Weights of a small transformer language model: 9 layers, 6 heads of 64.
MLP neurons of a small language model. Each row is named by its layer, matrix (gate and up: input weights) and neuron, and shows model dimensions 16-143. Each number is 128 + 32 x the weight over its row's rms, rounded and kept within 0 to 255. Numbers have three digits each. A neuron's up and down rows have the sign that makes its largest values positive.
Before each neuron's rows, "fires on" lists the tokens most often at its 100 highest values on Wikipedia text that the model never trained on.

fires on: " |", "-", " ", " (", "ed", "s"
L6.gate1059:078072117054140176154118098062105174133154131123115118122132127181130142151116134175182129130100080122132128114094142116128150080060143140150162162163160126197183116194150166060117114125118141142152159132198064161107124135138120125106105150194142107188204081160163063107136129141167146110082176150083108201118114132136153127191101167173071119154106156103085129148125121179120181109187
L6.up1059:119124193105110112155081181123109130143144178146137109160172147159130132128130115099116126086151136111167127073181124165190112132152101101111142116139106157090109154149127117143141107091121162141126152166129138139110150130104046138113114172107074152153100144215153182107137171120134163135139197122147113141151096135130175139173109200096161114135135169160182139168141105084113151100148

fires on: " ", "–"
L6.gate1190:157105169110115116127148120127051180160183123122114126121147086110093155062202077153156138139159099122115080149170141063113119147166103075066163136082126135107091107104117114056164134056079111096164124190134140083131132149118172106170159162030119095006078147105225148117155123142143078117147086124144137119128143107166159081153137111143120103140122114202125140120142138155143166142128
L6.up1190:132048180086177117109102144111210090173165125145110055136128117139105092129187125175132162099208136084050114197154116098147102122150140148107132123136184143085143093170127099099084141094201126177152077122144081081109063115125173058105133109101115164158123164132145108124132106166096131200160128192118102145151156106095156130107093137143153136141082137114128105090116080145135152133151

fires on: " in", " from", " for", " of"
L6.gate1135:091177121130131079094089125141105143132173152102089110182148086137097107076157095127100128067099149109093202090093152115141101109090142113134136091100114164153160166114118112151112115180045118135082102099081148105099149093160128072175154062109115070188096124126106097131128143162115144125131135093140070161100059128134128142107150139125194098059079154138097131127141131171110108081080
L6.up1135:139178061120106132163109122153177154108147115182178115116119085095128121152071113149116092132134143110132154187142122099100099089079097100173147100131115177148161138113147153095099180063140119118113148121115097154149149167082132103152110110133141105147132158161179147102025109091158140107124109121106112159079112138095092089136152158138080147078111069139086090155113127214084134108122

fires on: " |", "–", ";", " ", ".", "-"
L3.gate572:147118167108137071149131150135158109114109084125118205108133123131071121169153184121161155132123095159138172102139156147109101146157149062116160149143174142099137161127091160125143100146146119125160115164088148101122132106143071124155213113208136157106201119167117100123131153144126097112111060072126159098187123159100156108159106163134091114145134099104131213079166127184158123117131
L3.up572:094092114156188122107080105185117113134164124096150161112161072159130117108131142105096170139135121132124182068131088163131176145089126118142124210102105120165144121137116159156117143120116126155124125192116152117104161132155124132160197109169111135099127134169098130172111117154122105149170126104111104138108089196150162139111213169136056136160132117150144119073115128209134114090127

fires on: " (", "),", ",", ":"
L3.gate347:223103129140160143129152170068143117088148123123153133148106190150098081133090138127130122114119131152135180099112114142085109129094061054168139194111172122102088171105151126149107177137131150114088164084051148133165129111113176151163113118162094104135082106171182147119139065174137103102083109139121108123130103084143151111116134106087105092085142116076146122100124134099121086117118
L3.up347:177125106147103133127126177091158123141154113108133160146115150155155138079178166192162116082064153159128175143135124139144122078115102144126144179105116127109132148100113155115124130113119079128116140164124129151143131119110169145160165166098087124137132079166164122134114148129163079159078130134081128184131137136080192169173043126085172139093140153088159077072130110143190139091081

fires on: " ", " (", " |"
L6.gate257:141137128144085115098102062162144123143130148075080205123127168143137156083207096133153113108159114069114166089192135160108061073087159092124192177144143130085160104114148186113072123082132157069108101085069146102154053143131189142155193167105102091106097116116144147151134093114130138133149137081126116169119165100061152119202124145148086107155064114129101129067111052176147144209139
L6.up257:105115156151122123121105138152148062129138159132097122111134158127162100091110144106145133064188138095084125121067137174162086138154067157108087104075085152112117201175133097129122143122170168146191064172090078115084148133125176173165136117185120091133155153157152129166067109101129089111111161143120109168188176140100094114061181140124140175114068147100117164075142166093108106126133

fires on: " the", " as", ",", " appointed", " and", "s"
L6.gate129:123066065127138172120113174120114126093114072195126138135118135112096152145074142095094138064126139130124098158114089111133097129142098192144148137127157148106122172118128123102205068089130090113142175144117149101148170147145183107162119158186126110102153151091121120157139113103153140154079183199116185177147081063123153106130154120134110130144194110129133121137205117153122101075111
L6.up129:166087153128128143168098189155141131116098100192145143175087152164136128184111178114150137136124109062134126145092089089155135071082138137110115088126155111118126166150195163141164096120084121162139144065147142055132108100166133103120119124151138093139112156095206179124119134114122132143072145173091196119122135065129105156125060111135120081131148082096137088104148127181183144058107

fires on: " than", " as", " to", " from", " rating", " between"
L3.gate33:132124194126144126167124080153138138095156128114163107131078158135161139105181103115100150099206157108105143136109116126123134139085159134154097153150163110118122194165153094119158109099095110129019111163154099091096104158156150099071183146078157123169103125120081125073098202164129080126183121153187129105056170151107118153133125125128136069104105123127115116125108149203157097121122
L3.up33:141121135166178118098117067124215129186122106164123146195068074135149137136135138140115149152121110158048120098104094095101126173146174126161113126053140120137085127168087192146066174133162124086117078055120112123169139106102137179136118090153126051132094111097109113149148157193163073153118169102178134136100155138161027060153146105135130129155132125138150155120129119091147163111128

fires on: "s", " (", "-", "3", "1"
L3.gate1472:055094158163107105129136084090109104153140152110111119131091128121128187116079115129176162120163106113133089106089204105127102129108082155150144148155119155135220105166163106166141107121106135097122149191162096165113109140154102186099189164084164122152083159121149123064191145093219155155110074145101070198130132090203117094120130145131134129091132147107113127189099148156105135120160
L3.up1472:154071118121155085176099117106094158122198128160108113161124182197154082129085147150166186069179118126134096170199118129184110131096119113145086134156149168113105125131093162156061058152126120136100072120115158106129147142128116121120150141091142109163122099171143118119142147156091181151114148142163163162158093187172081123079075174112076094126140135085127187092089116095100076109132

fires on: ")", " |", " code", "-"
L3.gate829:171122130171132171143173156171160174160179119153140146147133131143061101170122104095138139165134159173148149128143163153155109090105116118098092097162139129108126107142137120165133115132114145081141172159145122128123117083068151176134153183143131118139109136163119114044178148138094074095110158130167102150156147146143189094153090124090078162136132104147069153212155108102089091124072
L3.up829:085150145127143178127178074185137179144177090140138161113105163131142173133114118114117188178150091135108077072103117114110174121145065150150148136070157141173157074141134115151189155090116137087119104118127129130126100123078132152117131163133124171156173148199166115100117102126158114122110097140096155204127132104137089143146129196061139183119113030130081106117076103120121126179144

fires on: " in", " at", " the"
L3.gate958:113164162092186147175085162125164143115175167122117083086108123096141090138102082168177081193130119096139091136134145146126142140132128108137173140117153106162125128140041097115124167164124100129146122140137088126095048138110108167102144125160061099173132155141064131090097080132138134111136145201139177130169178116165058159107136120151133104166108138141103237138100102090111090166129
L3.up958:094122122160137100149123106118125076124119131130124085141089164096072105114097056124126154091136167150153107149176148164103077103169111198139113051086089128173141105120056110197163180184106140135124166153170101122090126100099105127137124087139132080138163127114143079145141170151139115195087162178085148113177073146110111107108171138082132117104105104138140105109091130178100088179198

fires on: " and", " most", " (", "ly", " but", ","
L6.gate428:128112105122054115134151105124107068133105114108127178178191087155116077163136101167101153133133102165104126110125116168178131104106140151138150158157146147102154183084107145186163093142142105118132073094159083107137112147162121129162095147161107154100130127103113085059094122128106100091108174136115104184132082144122103122112133103139092076120162068115139140111177204108050141078117
L6.up428:080144133186113125143115128125101088132107087131174110140133132125157101076149147101125140172109027141110127102091120066155145130171166132151103124176152131146119172124197104178151154106145124120131106120184091148121135120166123101138130158157134135135103130173082057108107095095102113121130101119126175128164135063110105103119191138184109133131152101108116111104140184180079148074120

fires on: ","
L6.gate1689:143071179146137140135112146094107094155169091121103144167180170091117169112118109155067163159045134132110173176181113095098159082165114093157152143123135074138130142100103157106221132157102082160168098096156119116152135088138175172190136183121164169121149128160140154097098090151110147146116140179073132163181082112138112176185136110098062100131148078118164118128184184084121091078137
L6.up1689:134134082169095126105088156086150110167123094129143073138123142081140134137123157178124125141133162141138156187138096125146157128182130113149100126180128055196174143148120149120135131176102133160079065080124181162127138111172134104150175122141183174161119125135129116171126124128175126145120125219101113117163082068119108131184050181140151147095147160109206070160132135104131180136145

fires on: " (", "iz", ".", " ", "ak"
L3.gate1402:097096096139079123114091142120058172177122145064153149128166081129055112139120177117087161089111161140115109137122144118115119179207062086103102171087138137132126133112151100115103106139113088182148138103170096149127067189131122154139149178175129138123141123105077125160137162132190095137120089110072119055085125152133161101176093104134154081137118068130180106132141165130146184054114
L3.up1402:101131160138133132129136099185189139127077150066081115126152141139076097135083099158122147124116153076149066184126127157147126118145101094163151116099173143112129088168082116117125191166188122079119084157071136106132141108090161091077184203204150108149140159145140117118090178088116142172158113120110094187126140102099106136118132124135167166170147150137112103180112135134089134059172

fires on: " at", " for", " of", " by", " with"
L6.gate1891:161144117108104138159121130126145109134122164142143170133172094136063168134152130097128119102158140187133076143113124162159102131096130104067118137093161155108127128102109133122148097128111124160109089150139099182133126093141123113120086060119132130162116074185082143131098134102109101099141144158140205142104130125089142167135076123129137119152118183132155100158074132144142147103114
L6.up1891:136116130129128156104133142146169173130122096128193178079078141133128095175172113113118093145137170118129139116163160089124178111132116098094129144133164119158151178100122114097069151061055182093137116130069093097063133104076128092143131099146096095150125182111104139134089125128129165131201131171123132126109132126123127065163142095177121139150114202135194084133110076125122165156139

fires on: " in", " of", "\n"
L3.gate162:107146148087154108182103088149110101121118145158165064127091113128177133186119086126127060128122149191173160194151129148154093113151142186140115133146166130111160180132063124162086117169154140169066118089136097108142161158053129182147151151137094148151149086121076109149157093128143120155174119162089119123193142100128087171203086106039143061155182118090097107068094119163093087118153
L3.up162:179122072077140139129167134175151046109113183147109076125075133128094100092151135112086117132102138103143068137122149096096120136174110150043142088144148105209139111116133122118087146142154092136094092146154146100130191119085111144131137134125157142160160114164080141170150074149157122107144131158111115141149144083088083076096087150121099092151161146148126164123119141110087068136138

fires on: " as", " of", " in"
L6.gate1513:173167146183039116152096137161131209159074155131168123106152089073055127127129119139103201122102170057068152151120112109115080129066135136081133121095146120137144140131122124129136172089065156129166096116134154140118164164067115162109118086112090077120158158154114100135105084128110109170147125135136159096073122087115118144076176173083117120084145152129085067137195136134134155138158
L6.up1513:096113172131115129124090121189170169106088111119126142069150117135097088145131126100146130160075156101118155082126099109099066131086125178094129063116214166147164182094110151126134181095116168121099117109112133147082067111041152140069143126054127112179153184110129099152117114147113152126137153150128144074090107109101091099099176104085124110159119127116110080112094148102084101126123

fires on: "4", " and", " cross", "er"
L3.gate177:144134108112155142114117129206120105097151070178119146065104110100158084150086158137133158115132166170177137074139095118139090129128124194109082132081152174105087115106047130153182103144183150131113150199177114124134168103106134131124132123114087119126126089133125138096073131112106120111140145100109111122195138137147139176192108119095095177127082103140112077101110137061139118129180
L3.up177:155149170103174142116163125152138147148115075145166059130108125121141088086109097182117083101146150174191092114148102139152133080113009138114123129179087090160079071113105141126143110170084091091161097135139139191110137095096089133164097148154084176148142190113140168141119086165115103129105134146161043108118121093150108134109054196143132139137137134140163064086135120120142100100161

fires on: " |", "s"
L3.gate722:103157102120163091099157107126096140114169158104149143149193131132119120107083085139168127106118165138068105101125159163136093161176207120091048111133170093137137150122148101121101109146122201076099159118145106154145127138072120114141162136120131095119165111109153120149106071128043164148118124131131153108127173164183158195090092120115111075131118106091128127180123097168112177116080
L3.up722:124132114135122086132133106157143180100187114183106149104153106137111085088105104106166169131145133126140099091067134101183085136179159110167119075121163194097181155063068090135101148128141131095126095172126092169112109124128097131163093131080102139143192162100182174137125070160151114069125128173077173093113132118129163112193100061125173153154091092148119110161037134110098151175133

fires on: " as", " opened", " of", " open", " leading"
L3.gate799:107158097106078158169156117123086151093074081172087138100114117094089131185099092065143165129124171093133120125094141105088072125081170106146142142127109136191148142108183090180157153071138159113148108107141144150088112122141159158098127123158171159114153169130125099109171094085162191111131108146108141149054151137114113180142114143131194085168160125113137137156129119158140153139177
L3.up799:153078167155116170141087109104095099128164132111125154129146142103142097098160072111086140110126166170128145167108124134134096138144177148096104154084117150141157161153134169128135112146160148088118079134122160121176076152188167115081084083054128049134150167138132128094124119111074122122164144089135110116092070147148086160114132144099114137149145154055102157109122094176115193112142

fires on: " ", " Ri", " Tre", " |", "0", "r"
L6.gate1462:163176155162161120113121068131143154099188115080128204138165125078113101156174144178146102072135148065105105105071158141155162136175125124103168143165119127112093180081110085064128092113147159162113126124068117122068083160126134169099115103157166153120111127130149063107135213126161116113125149071168142148100106065133135117133101110120152118123066176068149097083092061154151099143126
L6.up1462:143127155088124079124081135149124158152186053076184118202126089131074117128149136132119121125124144143130160056134108107067129090144096116146089141147070144060181144124131117140117119154150150119086089156110091119134086153167159120146101159131139123137099168104185125168143139183120056126159156092238094111123136150076150150160172073151120142152149141134168122096059089157123127132120